config.yaml
intermediate_size: 768
doc_mask: true
train_tokens: 108000000
MLP neurons of a small language model. Each row is named by its layer, matrix (down: output weights) and neuron, and shows model dimensions 0-95. Each number is 128 + 32 x the weight over its row's rms, rounded and kept within 0 to 255.
A block is one neuron, or neurons of one layer that tend to fire together. Before each block is what it responds to, as a language model described it from the Wikipedia text at the highest values.

Tokens whose next word is highly predictable, such as ″N in coordinates, of in population/area of, had before been, table pipes.
L4.down328 [139 117 161  99 149 153 120 222  59 105  98 110 126 104 142 121 133 108 155 165 134 150 105 192 168 167 104 129 107 154  92 106 144 108 169 127 148 115 118 171 142 131 121 133 156 109 113 115 129 192 168 105 137 155  60 107 151 154  41 110  86 112  91 105 100 135 129 165 118 126 155 120  88 141 143 103 127  79 131 144 154 122  90 158 124  82 144  85 152 118 161 121  91 183 124 147]
L4.down564 [ 79 131  94 145 175 152 119 112 127 166 110 171 117  93 128 130 177 106 168 112  91 105 117 126 171 168 105 166 157 103  95 124 152  85  70 184 126 181 171 110 104 156  97 136 153 191 219  99 160 141 137 141 153 114 164  96 115 111 141 114 115  65 120 134 134 100 166 156  88 108  71 156 161 158 104 171  84 139 108 103 103 188 133 125  93 132 165  54 111 142 179  72  85 167 161 153]

Trailing digits inside multi-digit numbers in tables, census figures, measurements and coordinates (1,77|0 mm, 1,26|9 households, 52.3533|3°N); weaker on hyphens or word pieces after number words (three-month, two pinnaces).
L4.down232 [137 113 206  94 132 102 158 125 122 107  93  80 113 210 116 188 119  50 210 136 118 148  97 163 127 122 150 112 153 170 178  73 107  97 162 146  99 129 161 143 154 175  75 138 148 138 156 156 183 121 106  56  77 113 126 141 121 158 137 114  92  86  97 126 103 160 119 170  93 162 148 166 100 148 152 107 123  63 151 160 135 159 115 113  93 107 150 102 120 186 171 145 161 108 128  95]
L4.down557 [123  54 141 143 137 144 104 147 125 115 139  92 164 168 163 110 128 124 171 103 141 160 150 107 104  69 105 150  85 208 111 168  98 155 150 122 149 107 134  93 165 117 184 148  80 110 154 174 176  96 101  74 141 114 145 143 189 121 154 164 145 125 100 127 148 119 109 136 103  64 177  75  70 193 143 169 103 129 139 154 151 147 126 149 149 169  75  77 149 128  84 154 177 107 124  94]

The last digit of multi-digit numbers, mostly years like 195|0 or 198|2, plus coordinates, postal codes and ID numbers.
L3.down171 [ 95 104 163 113  77 128 106 151 152 214 133  41 173 145 133  92 128 137 137 175 138  97 136 110  85 102 139 148 152 164 162 167 107 180 119  54 138 112  91 136 161 166  91 139 141 142 175  66  97 101 117 138  80 157 113  67 106 110 114 182 156 154 173 143 120 164 161 109  80 138 171 115 132 162 124 110 127 109 150 108 145 134  84 162 134 121 134 147 144 149 146 103  52  68 201 136]
L3.down289 [166 109 198 106 170  96 141 113 183 153  91 122 129 168 171 175 155  71 135  99 104 146 126 137  92 174 137 125 112 158  94 120 103 126  70 105 153  97 118 147 123 153  79 169 113 115  88 119 112 150  97 134 119 131 116  65 100 139 132 102 138 141 159 140  71 133 194 118 148 161 100 109 127 107 151  75 119 145  92 131 154 154  72 171 138 109 131 202 193 164 158 150  92 105 145 184]
L3.down356 [129 184 133 125 134 169 140 112 122  65  90 161  87 147 139 107 102  94 145 132 147  56  95 115 161 107  81  94 132 124 158 134 126 123 145  82 141 141  99 149 134 152 139 182 167  85 121 157 116 154 145 117  89 157  90 113 130 126 142  51 127 129 147 116 109 138 195 154 152 132 179 113 109 138 148 118 139 111 168 172  62 113 151  64 123  98 143 158 116 167 132 146 189  74 159 132]
L3.down523 [ 65 118 184 117 122 109 103 130 194 181  71 147  93 143 164 140 168 157 131 128 170  85 113  92 114 134  67 120 109 120 103 103 103 147 114  94 143 129 135 125 124 113  59 114 140 113 154 150 133 118 145 151 138 154 131 115  90 175 123 120 208 127 137 142  64 130 120 195 103 144 110 132  89 146 161  74 125 132 128 123 171 174 152 152 105 120 142  89 149 150 142  99 189 110 112 139]
L3.down536 [171 106 158 107  73 125  87 105 125 114 119 146 119 184  99 126 166 175 146 121 113 127 113 110 113  69 133 126 119 153 207  77 123 132  83 152 101 142 124 128 163 121  89 149 166 104 175 144 141 145  98 124 123 126 114  97 134 123 155 122 102 107  88 171  91 142 120 123 139 127  79 121 208 115 136 123 112 152 166 130 107 146 161 142 112 206  66 157 227 146  70 205 138  90 154 162]
L3.down580 [113 159 113 114 181 169 114 135 112 162 109  96 135 131 129  73 103 120 190 131 174  99 117 118 150 114 139  95 110 212 124 186 116 136 140 141  59  72 127 184 101 117  99  79 140 179 177 147 101 105 110 149 132 128  88 135  93 202 159 105 108 106 126 156 160  97 178 109 154  91 196  94 106 124 107 135 131 110 109 145 157 128 120 120  86 106 109 144 153 122 135 102 104 143 148 175]
L3.down700 [108  68 172 151  65 121  97  74  71 103 191  91 148 147 188 122 126 121 176 158 106 127 115 140 110 122 115 108  69 160 102 101 105 146 114  72  94 135  84 101 136 121  70 154  99 136 129 182 162 144 126 163 128 124 136 121 138 154 174 129 130 129 125 178 135 134 134 175 139 105 101 120  88 103 138 135 145 145 162 126 126 110 144 143 118 175 153 128 166 167 125 153 126  83 147 143]
L3.down728 [154 138 179 198 105 134 120  84 189 154 145 160 125 124 134 159 130 190 156 146 168 161 116  83  71 111  76  78  91 167 122 155 102 128 119  74 129  55 107 105  75 128 102 122 121 155 154 131 187 118 152 118 109 100 145  64  98 157 182 121 132 176 133 108 118 151 150 158 153 107 106 154 134  91 100 106 124  89 159 120 132 130 150 127 108 110 119 181 157 126 103 135 155 105  95 160]

Single-digit tokens ending a long number such as a year, ID, ISBN, coordinate or code, e.g. the 9 in 2019, 1988 or NM_00100419.
L2.down482 [ 94 145 102 149 146 117 108 160 133 111  91  76  72 149 157 178 160 145 117  90 100 128 116 134  47  93 156 109 156 130 132 155 127 176 130 163 162 166 143 165 105 160 160  91 160 104 182 135 131 122 170 214 102 125  74 102 137 125 158 105 130 131 117 156 146 175 167 124 125 111 155 127 139 137  70 139 100 104 129  79  98 169 122  94 116 133  95 129 186 185 147  93 121 138 148 103]
L2.down589 [116 161 150 145 111 148 130 100 148 120 136 157 164 155 137 105 153 160  99 187 147  93  97 131 121 154 144 168 156 145  74 165 112 161 118 143  80  67  92  92  97  85 141  88 178 178 108 153 126  82 153 169 128 136 123 146  82 130 141 150 119 170 162 151 114 113 150 148 100 101 148 146 138 167 102 111 115  51 135 110 147 128  58 101 137 131 125 105 106 120 121  63  71 134  88  92]
L2.down613 [119  88 148 138 162 143 138 123 195 132 152 109 142 145 134 131 143 162 208 108 141 126  83 144  80 138 122 100 118 150 112 104 117 156  91  91 139 139 112 163 111 180  63 134 122 151 135 169  81 144 135 138 152  83 157 130  84 194 174 169 123 150 135 177 130 142 132 100 136 104 155 131 101 126 112 133 139  89 142  84 126 167 163 128 114 166 116 151 138 128  92 132  63  69 152 137]
L2.down697 [130 150 144 123 117 138 127 132  65  58 115 115 146 198 169 133  97 147 144 177 128  55  48 130 113 139 125 160 148 110  78 110 134 149 120 119 112 124 106 101 144  98 141 104 141 177 147 130  82 156 140 165 138 141 169 109 124  62 149 144  88 143 138 120  84  98 255 114 150  93 146 128 133 133 151 101 159 113 133 156 136 176  47 108 157 155  92  88 142 107 136 139 171 134 119 135]

Periods ending abbreviations or initials (St., No., J. R. R., George W.) and letters inside capital abbreviations like MVP, IP, PF.
L2.down5 [108 128 130 102  72 126 143 115 173 137 165 108 114 113 116 171 163 135 135 135 105  85 185  87 115 129  93 124 146 133  60 116 123 150 194 123 130  57 122 132 159 204  47 155 145 110 146 119 155 136 139 102  42 170 146  94 169  91 120 120  97 119 163 102 111 181 137 137 105 146 163 116 102 170 120  95 153 136 203 166 122 143 158 140 156 150 218 115  97 143  99 120 109  90  96 134]
L2.down354 [137 123 130 125 130 129 113 130 138 143 160 113 128 150 115 186 153 122 114 185 122  90 133 115 121  99  39 179 254 113  95 176 137 103 146 122  87 150 146 136 139 170  67 121 135 100 119  81 132 142 128 137  74 176 139  84 141 137 116  95 136 168 164 131 128 162 143 101 144  64 104  89 118 161 107 150 149 133 106 150  88 112 124 189 116  96  93 150 131 124 195  58 152  62 110 122]
L2.down483 [164 112 136 114 138 152 174 126 120 107 177 128  90 154 112 155 127  87 144 130 161 100 139 130 106 143  76 124 237 124  48 155 176 149 124 128  85 132  97 100 116 134  59 131 161 161 139 128  78 113 165 104 150  73 228 128 102 123 170 112 102 113 118 130 105 163  77 134 152 104  46 126 102 190 156 142  87 142 179 163 129 118 122 114 149  70 121  60 148 102 202 102 118  91 113 111]
L2.down610 [ 82 118 146 180 127 157 129 159 149 121 112 132 144 128 153  95 187 112 144 124 156  77 133  53 201 124 128 186 139  88  93 110 124  99 128 116  69 117 117 145 108 136  63 146 199 115 182 127 122 139 144  87  96 202 192  86 110 156 149 114 138 141 108 104 135 158 139 162 146 140 150 171 109 155 102 131 132  96 137 138 170 145 113 125 208 162 118 105 121 130 111 178 110  80 108  73]

Mainly the period after the abbreviation St in saint and place names (St. Louis, St. Paul) and after No in table headers; weaker on mid-word pieces (ec-z-ema, Cl-er-k) and table separator rows.
L3.down120 [117  87 121 126 159 134 132  95 119  65 102 148  93  91 106 161 165 130 149 159 124  78 158 111  92 140 115 122 169  86 146 130 184 122 116 107 109 122 169 140 105 145 105 108  79 133 151 163 161  99 139 128 143 122 114 151 116 114 101 107 152 165 106  96 169 138 115 123 127 124 146 101 142 144 197 139 128 130 181 144 160 167  73 172 165 155 122 105 140 185 141  73 144 125  54 112]
L3.down272 [141  85 107 146 126  88 142 123 158  74 104 153 125  67 130 113 151 154 109 142 149 150 125 125  82 118 108 157 153 177 159  91 162 162  73  59 153  76 107 116 106 152 107 111 126 164 105  83  87 155 100 120  91 157 144 123 103 121 168 146 112 109  69  75  95 133 120 162 124 188 142 130 145 146 119 127  90 130  82 102 168 140 131 125 121 195 158  92 117 135 105 159 168  86 174 143]
L3.down425 [130 121 131 107 133 115 116 120 137 149 143 109  75 106 114  86 167 175 149 157 154 118 179 117 157 118 145 168 132  83 181 104 146  56 102 130 111 130 115 142  97 149  90 152 147 105 182 198  81  72 115 149 117 101 165 143 130 103 109 172 155 171  66 120  75 125 134  73 184 101 174 119 105 120 168 170 158 158  70  77 140 152 152 117 173 136 155 149 114 131 113 132 137 110 124 147]
L3.down427 [107 131 172 150 142 153 167 121  83 134 113 176 152  97  94  95 160 127 116 157 113 124 113  56 111 107 169 197 114  65 110 141 111 127 224 122 197  75 170 110 112 118 107  71 141 146 201 180  96 141  98 118 155 107 153 151 156 160 108  87 174 124  79  51 130 134 116 151 114 119 148  95 110  94 117 166 120 161 153  92 120 140 103  97  80  99  90 159 116 174  83 121 124  80 132 125]
L3.down488 [194  80 143 119 111 164 165 156 113 132  99 105 142  97 142 131  65 106 102 110 137 116 111 123 127 114 171  89  73 162 155 137 111 150 133 118 107  84 139 152 142 169 178 169 128 178 182  97 110 173 136 113 122  61 137 124  81 155 232  78 148  82 130 103 181 127 121  94 197 151 128 120 107 126 134 139  76  98 159 138 103 171 128  76 132 126 186  97 177 162 137  41 112  92 109 110]
L3.down599 [136 110 190 105 125 111 131 132 177  90 108 152 117 150 123 114 132  96 159 118 167 124 127  90 160 138  96 130 161 148 186  92 133 111 113 102  78  96 184  95 108 130 115 132 189 210 139 136 121 142 116 101 116 114 125 109 113 170 169 132 154 136  62 140  76 150 140  89  99 205 167 141 131 153 124 131 107  89 102 212 163 172 114 197  65 104 160 138 125 133 150 156 143 114 112  91]
L3.down641 [104 122 102 124 155 129 135 151 148 182  93  88  97  88 157 100 138 106 168 110 183 117 114 118 106  88 160 123 106 207 157 141 142 106 184 111  86 125 114 138  96 135 169 129 130  62  91 145 154 124 102  84  99 152 140 152 150 168 121 121 109  85 126 105 143 163 105 131 120  84 105  75 174 118 155 151 162 116 105 130 189 108  54 158 122  72 112  80 105 163  90 103 137 117  99 109]
L3.down750 [102 164 128  61 155 153 180 151 125  97 107 107 148  74 101 155 120 126 120 140 142 100 121 117 121 107  44 164  83 135 144 139 146 166 124  95 159 196 136  95 143 170 152 132 131 150  93 125 132 146  51 138 123 161 104 123 172 155 135 165 122 128 159 107 106 130 176 156 126  91  73 150 186 138 145  99 181 194 121 156 149  71  75  99 113 104 145 123 139 108  87  97  72 103  80  93]